MLP neurons of a small language model. Each row is named by its layer, matrix (gate and up: input weights) and neuron, and shows model dimensions 128-223. Each number is 128 + 24 x the weight over its row's rms, rounded and kept within 0 to 255. A neuron's up and down rows have the sign that makes its largest values positive.
Before each neuron's rows, "fires on" lists the tokens most often at its 100 highest values on Wikipedia text that the model never trained on.

fires on: ".", " over", " than", " number", " age", " about"
L7.gate361 [131 146 173  82 121 140 132 123 156 153 109  95 181 210 128 129 141 134 125 151 125 108 136 138 106  86 110 139 135 143 120 129 118 129 158 127 121 121 138 139 151 106 122 129 140 110 111 139 135 119 152 124 114 123 130 118 150  99 156 110  61 181 166 134 176 143 121 117 117 155 115 114 161 131 174 115 176 128 138 105 143 152 142 151 132 108 142  99  88 161 113 125 148 130 103 118]
L7.up361 [124  97 167 163 162 151 155 155 145 107 152 181  73 124 112 112 129 136 143  93  99 142 117 174 108 100 121 149 182 125 150 134 177 159 144 147 106 136 124 162  81 113 132 102 123 126 156 144 132 143 158 136 112 149 114 174 127 106 116  62 122 118 163 126 118 145 108 158 153 147  95 119 131 151 143 136 149 108 138 109 116 147 136 163 128 121 105 167 145 126  77 149 108  69  76 131]

fires on: " un", " over", " under", " for", "-", " in"
L7.gate14 [138 145  96 153 135 110 151 122 154 137  84 140 109 148 125 129 131 116 141 133 128 115 109 140 137 114 130 122 146 140 130 154 107 148 122 141 137 147  92 113 148 131 123 123  97 118 109 123  94 163 151 125 128 127 107 173 132 111 159 100 102 162 125  50 119 164 110 139 132  69 158 103 138 140 165 132 143 118 116 113 136 137 134 162  70 121 104 147  82  89 144 120 125 121 119 100]
L7.up14 [135 161 106 112 136 115 115  96 144 127 117 115 119 144  97 119  91 133 124 125 141  96  94 129 152  88  92 118  93 161 138 124 112 130 138 172 125 134 118 104 125 155 114  98 147 115 107 131 111 167 148 183 143 141  67  86 142  99 128 127 108 177 131  97 135 132 157 139 137 120  88 118 187 162 143 134 172 117 105 175 110 130 137 128  97 120 107  85 138 106 139 103 135 167  97  90]

fires on: " not", " did", ",", ".", " nearly"
L9.gate225 [141 133 120 142 135 134 102 112 152 127 139 161 172 141 146 140 130 132 124 122 116  91 135 167 138 112 158  97 154 189 112 108 108 121 175 147 109 126 116 146 163 194 171 110  90  98 132 138 126  92 170 155 138 141 145 114 160 133 142 124 110  98 125 130 128 131 163 142 115 126 130 103 114 135 128  98 127  93 122 135 145 122 124 103 116 116 132 172  88 158 119 159 130 114 124 153]
L9.up225 [ 86 123 154 110 101 125 125  92 167 101 119 125 119 128 108 148 156 185 137 111 150 104 146  97 119 134 151 107  92 148 127 123 119 163 129 153 138 147 154 168 112 132 149 117 121 107 135 128 158  98 169 141 150 112 166 104 106 163 123 169  98 129 109 143 144 125 151 138 112 150 162 152 141 169 109 114  93 134 127  91  84 129 132 109 141 116 161 102 153 175 148 130 106 130 171 112]

fires on: " the", " a", " of", " most", " on"
L7.gate374 [117  87 121 154 109 136 170  76 129 176 139 102 155 153 111 157 111 128  96 171 137  82  93 137 139 124 135 119 126  86 120 170 102 124 120 117 114 151 147 100 120 109 104  88 122 151 178 155  97 154 181 143  82 107 152  99 112 105 155  89  84 157 121 111 151 138 129 147 122 159 124 106 147 118 132 137 151 157 102 140 109 129  47 142 112 107 163 121 121 115 104 113 132 151 136 102]
L7.up374 [126 140 130  91 100 137 155 130 113  98 155 139 115 114 106 137 129 120 132 127  88 133 113 113 168 155 118 133 124 135 115  94 121 117 171 151 132 191 150 102 126 124 144 118 132 138  73 115 127 136 147 152 159 126 153 159 109 117 159 136 139 116 115 105 141 123 122 178 115 166 167  60 148 160 134 140 144 127 143 100 132 134 115 143 121 132 127 109 122 169  82 134 107 203 121 134]

fires on: " (", ")", "p", "s"
L4.gate372 [125 141 160 146 112 119 138 163 107 140 104 102 136 140 123 119 121 113 153 141 110 121 154 153 171 134 161 126 129 112 100 121 181 158 165 150 137 139 124  90 113  98 124 110 116 119 148 177 182 120 130 103  97 128 102 158 118 166 158 151 123 126 136 120 165  98 173 174 121 113 144  92 105 117 111 107 126 110 116 154 149 115 127 102 140 117 148  99 128 109 147 176 132  92 136 124]
L4.up372 [117 177 135 118 132 143 175 129 111  85 140 166 129 118  97 136  83 128 109 162 122 132 125 104 123 146 153  76 134 131 149 151 158 126 158 158 151 131 139 151 109 124 108 157 111 149 169 116 132 128  90 152 151 124 132 126 116 167 146  98 115 107 146 120 171 106 138 132 152 131 132 121 111 152 165  95 135 150 114 148 136 125 105 108 152  91 177 101 119 136 123 156 132 137 122 120]

fires on: " |", " ", ";"
L9.gate339 [ 98 114 176 157 114 110 132 111 113 143 162 132 153 146 118 156 146 120 133 135 154 116 155 126 182 132 119 104  87 112 133 137 116 142 116 123 125 131 193 160 138 100 128 114 133 129 150  76 118 113 111 121  93 136 138 117 126 151 109 165 149 152 119 114 177 112 147 158 102  93 178  97 154 109 160 131 129 139 115 149 160 130 122 129 131  64 156 100  95 115 138 173 138 137 128 124]
L9.up339 [128 120 103 102  87 120 131  95 116 136 113 115 143 163 135 143 121 140 139 153 102 135 152  98  85 105 123  79 147  98 153  82 116 152 119 113 150 146 198 166 170 127 118 136 121 160 118 107 144 128 149 128 124  99 155 130 136 110 134 130 109 178 134 134 139 108 105 136 159  89 100 144 141 145 127 105 103 152 167 120 118 141 125 116 164 140 164 118 126 125 101 172 152  65  90 134]

fires on: "-", " under", " over", " due"
L7.gate236 [129 124 111 139  78 160 129 101 122 112 152 119  96 179 118 129  83 117 140 104  98 117 158 137 165 119 141 165  94 141 103  70 103 118 162 104 157 122  78 113 127 136 110 137  70 131 132 135 106 143 151 158 111  65 147 144  97 152 128  79  95 161 144  95 118 120 117 122 150 148 166 131 139  91 137 150 120  84 154 101 131 146 147 103 122 149 132 160 151 138 137 148 141 118  99 119]
L7.up236 [166 124 101 102 164 125 142 128 160 135 214 170 124 144 136 126 177 146 170 111 101 139 110 159 131 117  89 124 130 119 106 138 119 103 134 115 103 135 142 134  97 142 138 140 135 103 126 102 127 133 160 128  98 155  70 124 113 118 117 126 147 170  88 123 140 118 113 144 123 138 120 157 154 133 213  99 157 100  98 141 133 109 115 109 154 143 123 118  91 165 161 142 119 147  97  97]

fires on: "-", " un"
L7.gate8 [172 163 113 119 138 143 106 115 140 139  94 123 113 173 117 133  78 103 106 158 142 100 103 124 114 137 140 159  99 146 106 126 155 177 109 125  72  94 183 158 115 136 113 113 149  80 105 114 124 145 120 135 121 121 139 127 107  70 147 104 154 141 109 104 199 175 143 134  97 121 153 144 163 127 131 123 175 105 105  97 122 127 130 145 150 122 153 139 103 144 138 124 137 151 117 163]
L7.up8 [181 106 132 113 151 140 172 118 154  89 174 117 108 134  57  87 117  84 110  98  69 114 130 154 129 121 197 135 138 133 134 127  72  79 144 129 116  95 113  91 102 117 145  89 104 150 146 150 118 180 137 109  75  93 115 136 142 147 100 142 130 100 103 171 131 127 142 107  99 121 100 134 128 127 141 119 107  96 108 116 124  93 139 132 152 120 121 120 114 121 173 143 128 161 174 139]

fires on: " |", "|", " were", ";", "el", " GF"
L9.gate541 [113 145 150 134  86  97 128 116  79 130 167  74 103 138 144 120 158 109 165 139 117  98 158 137 154 123 121 119 145 118  93 149 123 120 154 162 116 150 184 119 149 125  84 200 134 133 127 128  99  82 153 137 111 161 145 150 151 153 115 159  78 132 101  84 136 155 164 170 136 165 135 142 126  94  94 129 143 120 145 147 136  86 109 128 139 113  93 109 134 163 114 169 116  92 129  76]
L9.up541 [ 93 135 122  61 129 112 106 110 158 128 117 102 184 128 124 138  98 144 155  91 154 129 123 106  96 111 124  79  97  65 146 151 121 138 152 108 146 110 147 128 143 153 153 122 121 137 120 122 137 152 154 148 108 128  85 146 105 125 128 173 163 111 114 123 101 125 128 124  92 109 107 123 107 144 106 115 181 171 131 107 126  90 160 115 132 143 132 155 112 133  88 128  97 142 130 116]

fires on: " and", ",", " ("
L9.gate419 [145 102 152 137 126 140  96 109 102 144 136 195 146 117 113 118  64 132 127 124 142 135 154 150 175 111 145 103 152 146  76 135 146 125 133 144 120 186 149 103 155 155 104 105  74 147 152 143 126 137 117  93 143 108 154 107 163 170 119 153 106 115 146 139 158 170 144 120  95 128 130 132 143 107 104 131 176 116 136 132  89 151 150 126 119 118 137 160 122 107 167 134 125 155 110 137]
L9.up419 [ 90 151 163 109 134 120 143 110 120  80 118  78 129 148  84 117 140  98 173 182 117 121 103 108 115 132 132 110 159  96 116 136 118 147 178 126 115 133 145 153 147 141 147 126 109 130 132  96 146 118 124 109 137 125 164 132  99 148 112  98 123  95 155  99 114 120 114 116 151 121 129 161 155 149 144 135 106 127  80 134 121 136  79 117 134 130 160 117 171 122 105 117 118 126 106 145]

fires on: " ", "g", " of", " and", "H", " a"
L7.gate208 [123 143 146 126 130 161 123 140 103 130 139 164 136 139 137 123 116  94 144 104 103 140  80 129 123 124 124 156 170 112  87 155 126 115 174 112 160 140  90 119 106  83  85 116 134 128 151 121  55 101 141 122 168  96 171 137 128 118 136  89  99 130 123 113 152 162  86 142 131 125 130 137 129 137 129 136 118 158 163 124 148  76 126 151 126 112 173 146  95 103 126 108 111 179 124  95]
L7.up208 [155 151 122 101 133 145 131 128 140 120 139 154 141  95  91 130  91 132 118 118 116 122 123 126  90 126 128  77 136 152 116 146 141 109 110 152 125 153 147 164 133 118 167 125 122 144  63 124 100 143  85  88 182 145 103 151 143 100 111 123 125 136 164 113 136 140 101 120 111 190 132 138 121 177 132 131 129 152 144  94 128  86 150 141 161 118 121 157 151 120 127 161 144 177 134 138]

fires on: " of", " by", "s", "ly", "ac"
L3.gate361 [136 139 130 120 122 143 126  85 200 145  81 111  86 171  94 122  98 123  81 129 147 122 157 131 138 126  99 103  90 129 128 142 151 120 109  93 146 176 122 128  58  93 130  89 103 122 123  95 159 118 158 136 133 134 122 136 135 151  99 144  95 122 125 127 120 129 133 172 106 109 198 108 141 110 112 120 150 120 111 109 116 136 131 157 127 130 121 195 105 140 173 150 121 143  73 157]
L3.up361 [ 84 111 134 123 114 134 117 155 130 137 138 144 113 150 114 129 143 143 110 113 127 134 102 125  79 170  95 122 133 138 149 148  92 136 178 136 122 158  92 118 140 117 139  97 129 147 183 141 138 117 104 143 137 116 128 108 119 125 111 109 109 127 166 102 110  80 128 124  87 145 117 169 142 108 117  96 147 135 126 123 114  88 141 126 133 139 139 110 117  89 135  65 145 152  89 116]

fires on: "ly", "t", " not", "act", " of"
L4.gate49 [146 108  91 102 125 106 153 113 142 137 144  78 135 190 117 128 124 173  94 148 133 115 125 138 127 130 148 119 100 122 160  93 106 136 134 134 107 152 158 122 117 114 152 139  91 149 131 146 119 125 171 130  96  99 122 173 105 141 138 116 128 133 103  91 142 136 166 147 105  96 160 110 109 117 141  88 123 107 107 152 147 142 139 116 105 108 146 146 148 143 161 154 113 142 126 101]
L4.up49 [148 113 133 127 138 137 122 135 127 158 166 116 120 127 111 124 115  89 120 152  71 160 105 104 109 141  95 145  71  99 128 148 150 108  78 169 134 103 164 154 113 168 121 163 100 126 162 109 145  65 132 152 120 134 104  91 145 109 158  96 110 112 134 175 143 121 109 128 127 150 123 144 148  90  87 121 124 153 110 126 130  62 127 105 128 165 103 163 124  93 130 123 188 170 108 126]

fires on: " |", "|", ";"
L10.gate144 [ 77 185 167 124  82 128  95 137 134 115 113 135 166 138 119  67 108  86 134 122 112 136 168 101 132 144 163 146 162 108 131 138 108 139 113 115 119 182 132 133 115 125 131 162 115 145 143  60 161 111  92 133 121 109 120 140 154 144 104 140  98 150 106 138  94  76 140 109 113  88 125 127 145 140 182  90 113 139  94 138 140  96 130  98 117 127 112 116 145 143  93 141 184  80 127  98]
L10.up144 [119 104 158  93 106 106 120 104 136 140 119 107 160 126 107 139 139 141 152 121 133 118 138 123  55 138 112  68  75  84  95 153  95 118 145  91 103 128 107 145 139 146 140 130 123 170 154  87 150 118 121 120 118 142 119 157 149 117 132 123  89 128 105 120 149 109 124  95 114 123 123 146  55  98 151 118  67 137  88 107 143 119 135  82 180 116 148 129  99 124 119 144 164 121 135 154]

fires on: " of", ":", " about", " to", " than"
L11.gate250 [123 130 143 162 177  79 150 115 129 148 177 122 123 149 145 148 146 122 126 112 157  83 131 121  80 102 116 155 131 143 119 158 125 145 127 132 153  93 150 149 159 128 165 146 135 151  63 164 138 124 134  91 106  79 136  89 120 103 127 128 140 110 150 136 150 120 144 117 102  83 127 146 152 170 168 148 111 168  92 101 121 179 124 120 119 110 123 113 143 175 174 175 132 126  97 166]
L11.up250 [152 100 126 149 151 154 146 136 157 162 136 122 142 148 119 120 117 187 140 137 102 162 119 133  91 107 167 142 126 116 129 188 172 164 108 158 158 105  88 160  92 117  81 114 120 126 109 133 139 115 146 140 138 161 112 145 124 135 106 136 155 167 143 159 133 141 129 137  80 140 123  86 112 125 139 119 122 101  94 131 111 129 133 133 148  98 131 123 156 200  79 133 139 108 150  98]